config = dict(
    n_layer=25,
    d_model=256,
    n_head=4,
    n_kv_head=4,
    head_dim=64,
    d_mlp=1024,
    vocab_size=8192,
    activation='squared_relu',
    norm='rmsnorm',
    norm_place='pre',
    norm_eps=1e-06,
    positions='rope',
    rope_base=10000.0,
    rope_fraction=1.0,
    qk_norm=True,
    attn_scale=0.143,
    bias='none',
    tie_embeddings=False,
    parallel_block=False,
    extras=['capped logits'],
    init='normal',
    init_std_qkv=0.04,
    init_std_o=0.0496,
    init_std_up=0.0572,
    init_std_down=0.0572,
    init_mimetic=0.5,
    optimizer='adam_hyperball',
    lr=0.00845,
    lr_mult_qkv=0.4,
    beta1=0.9,
    lr_head=0.00867,
    grad_clip=1.0,
    warmup_steps=328,
    schedule='wsd',
    decay_fraction=1.0,
    decay_shape='sqrt',
    final_lr_fraction=0.05,
    batch_tokens=65536,
    seq_len=512,
    doc_mask=True,
    train_tokens=900600000,
    steps=13743,
    dataset='wikipedia_en',
)
MLP neurons of a small language model. Each row is named by its layer, matrix (up: input weights) and neuron, and shows model dimensions 0-255. Each number is 500 + 40 x the weight over its row's rms, rounded and kept within 0 to 999. Numbers have three digits each.
After each neuron's rows, "fires on" lists the tokens most often at its 100 highest values on Wikipedia text that the model never trained on.

L4.up322:432481517555516440514529422493466487483461596422439507464447497537537559471541489529524508454537503535514483509449475464501525460513485564536459499467508534481563507521542469482507532511495542503493485492422569421445485476517428451475500473543487495465533442542466516459526569484525581450568535584487546531602522512438421516479481451580540543549555474444480534540482479474542516503478558484522517561475473511551508584523463544434525500476528499552472462470539476439470505509514402456552519504486510478463503463445438519472505540508571477464551477483431400444573426503480515458531488537437520519513544528463522486446505486459431484527485550452456588543528494527440491501479446446490505497464510531495457541516489514587521480477444558520515497496539496496521488575522549
fires on: " by", " MF", "r", "il", " father"

L8.up391:566508554563503464447426564504476469457515571532522522474483473472518487481553516476467485462526452460545505540500483576455517445443493556452496505448503557481461534400535453543586474548449428533458536485456497442563538404519514517582486390494529547495535456504447515480496516488505533458496506503489503526534474493452511489478470519575494480487521507512461535524471487526435499440531495457544442467437533446376559543558416514401480534548495525482461523503455433530499479508493464529489507497533502453483532489354410469549493480506500556456507540505536476485465497535473525479512403511438538476554503485485460506583493434534464534503466486503470482525523534498473488512467518542504538523530494515559449460508541460527516500499526548485413520510448469486452520487460556
fires on: " (", " to", " |", "s"

L15.up699:497468515565388499478435415513474482423511497497506465543596484526488456453467485486487524433469462527495521470480531461453474416475526526480454472457477479454432475499507527506497624489552458484477492514553512552517538472493485485492470517512482569500467494509519540467513500508461549379458464536506442457541477460472458499476472486490465480486511485517483526528503451551433543573458515509512424421473488470464529441499468527486442501494563388550516493533451543482510512429554523535449485512449433521514509496442417469523467490517528533448522555467431517484582574505544500554529535466521437470560579455479506550516556527571538520493468518431508547412465490536503498541497554496458500568504481530518451499507477505433512521512491446529513581543494523489491518472419431
fires on: ","

L4.up75:462517424572428463485525420525531467510472489545482513469513441517519473486502533410597424544487469520538508497497500422451488511525495499516509495478544480489470535553529512462494423413550525484445496490548415533453481484512476505482498449515455541525497487470536487487496494510468495483500478513536504480592416573503466510580574494555440508465440523445591405488479539551441483536527469459449489456448497553552469477447456503519512576540523456535512491454494503543460564524537459458504580491558469451465533435455449559446478538514523571401490541460547498459447435487508465543491546484524438486625487475520533553555592472526538497496475526535493492517498494512506532515479461519443446504484493558528471506537484514514524525493525537519497528501568523550429537514502478
fires on: "o", "\n\n", "os", "a", " joined"

L11.up108:471550509539527491501524400506506475497475472510473484538496474554472476462423468555446499392446490478479452545541438508515459505478472499529522486537516484521509491497492526584534454503492482478428503452515487509504530512485498510507542513547482487496472536537534545492561515519493522452408459557439454449560549464438495478515463501462508459496465517487430510474521523505483531473460551478475480462466440470500472429506454444432532526616576472495538483453385497490487447348525545565464552526469457536428498528481400518484511498467513533481493505486457458444599536522464519529517539450516442449514528463484472512566533532504458512561475524497507558443500512436529530505533515557471443556504428519386488500496467455453455576508481446477511460534495521482428496502491455
fires on: ",", "-"

L6.up822:509548446536541472510564558465418510460495556509517533436493483466499380511439413580482426498460490423466550580504506520507525524496515496473493591538480468449555511492497511537520484482445498504491535536482556491507472452489545540551425517507514471478499462481464492457482485500548522502473548521480500540521584498477486580519472516518552473508460459445475440517463502497523528490547536547503502475533536479466467493475364481485383592527541544500540553516486514537496480466512488551422538477459479488452523459475488539488497514469557562511480481517508385533566458470485473462535550506481503462453501448477501624526529504508519486511504543507452473482461493422513545546479480484434543468502554515540484466537495457449487557463486568585515548458515538474503465403547518
fires on: " an", " a", "ly", "="

L15.up579:496473582481526473475436524488498524483550532539417528432416504469525472569470475524492463457482461424486562492509511484499495484482533492460534540535459479545520507571519508524501505494458498514490457445511495520536511498510501488498480441595463484463553414510483527482443510465493602494503561468479520515486557583457476430562491547601458505517497470509531463525501514541537506518437531499459483458523450517503522465442438543498453509478584552502498562517493490471451451457467499535487490617446488463469502537432442509537513525521524473433464538511459539436589611464516590484545548489446532477445536454451570596539527478520483484458543529539419542545478525439520459467439483485461566480502528452449485449437461475491505463512486507440499486536480452462462479477493500
fires on: " a", " an", " the", "'"

L4.up710:469454529489553493471479495492514527508538479461495446451466486519505415488523474481547425540536523531549555523509517614526553534542470533513465505507514517478549477538525526500463476403537453549506475516505499428462463510556474387439565523507544580491520523467532452532547534512530549458537512593510469445544502468535529525469475428506545543572565494497545568520541379461477537495475475534493553498557427532493446574454526501492581545524561548494455526514540393480434515531501438542465501445518494513503526524474504522553489519522508473454510478495428458475500505585496498509514429539511516469511456504463540494476470485490531461449486450531470448531491492503442453576505468527533600472512470572469501517461500494525413478508423492533543466494536459568509515494524440
fires on: " S", " L", " T", " P", " K"

L22.up923:497449575516559545443468473474475535501563522459424511504524538500573480519507532523523489487460452482530476498486525508454453437583480461501563528493467526491576443551492459516464489440464461527469500474558578425499486502527476496504549478524517503506399491516410488477496438529485606490475459485488440459526553589511507477463525426533524570459584504491546553524532397491484515487481503507551436553533515555533553585472539479528506554500488512567570469506591434489494456521480551475485524450514503525531533539510437533553470570528457420444526474596460491500441504528536534512536431489485472530522559445515515519502500455498449521531476485475476562513476529489435579492503489547487529481487478505471587434446509499491531572525431452532530513476517531492478478538493500
fires on: " T", " K", " H", " TV", " J", " W"

L4.up683:490451592532550437460491494543397483554495455603483492536538526462441457525565537508501511470526551505534552519558531496498524514525432522501442478528465519529481463541492490472573478499468413562469514485435513484543516435531504538491499490452427567483523502428451503486443574447451532517525513479511481484500490488487467494524481496477496479494599488540518466456499489495502453392484498458525572435466536492449498496541443522416484513519522506544506530530466459538506543477582491514445481475537472496459510595449460482563437494508522501428526471442545475484547468494510536447516516568494516494481495457562577567511459491529428448464558502449502461561441461616449530491434458502502540484512463499507424475541523461478482531472487487478444517477484499400473555548502520
fires on: " to", " then", " through", " into", " |"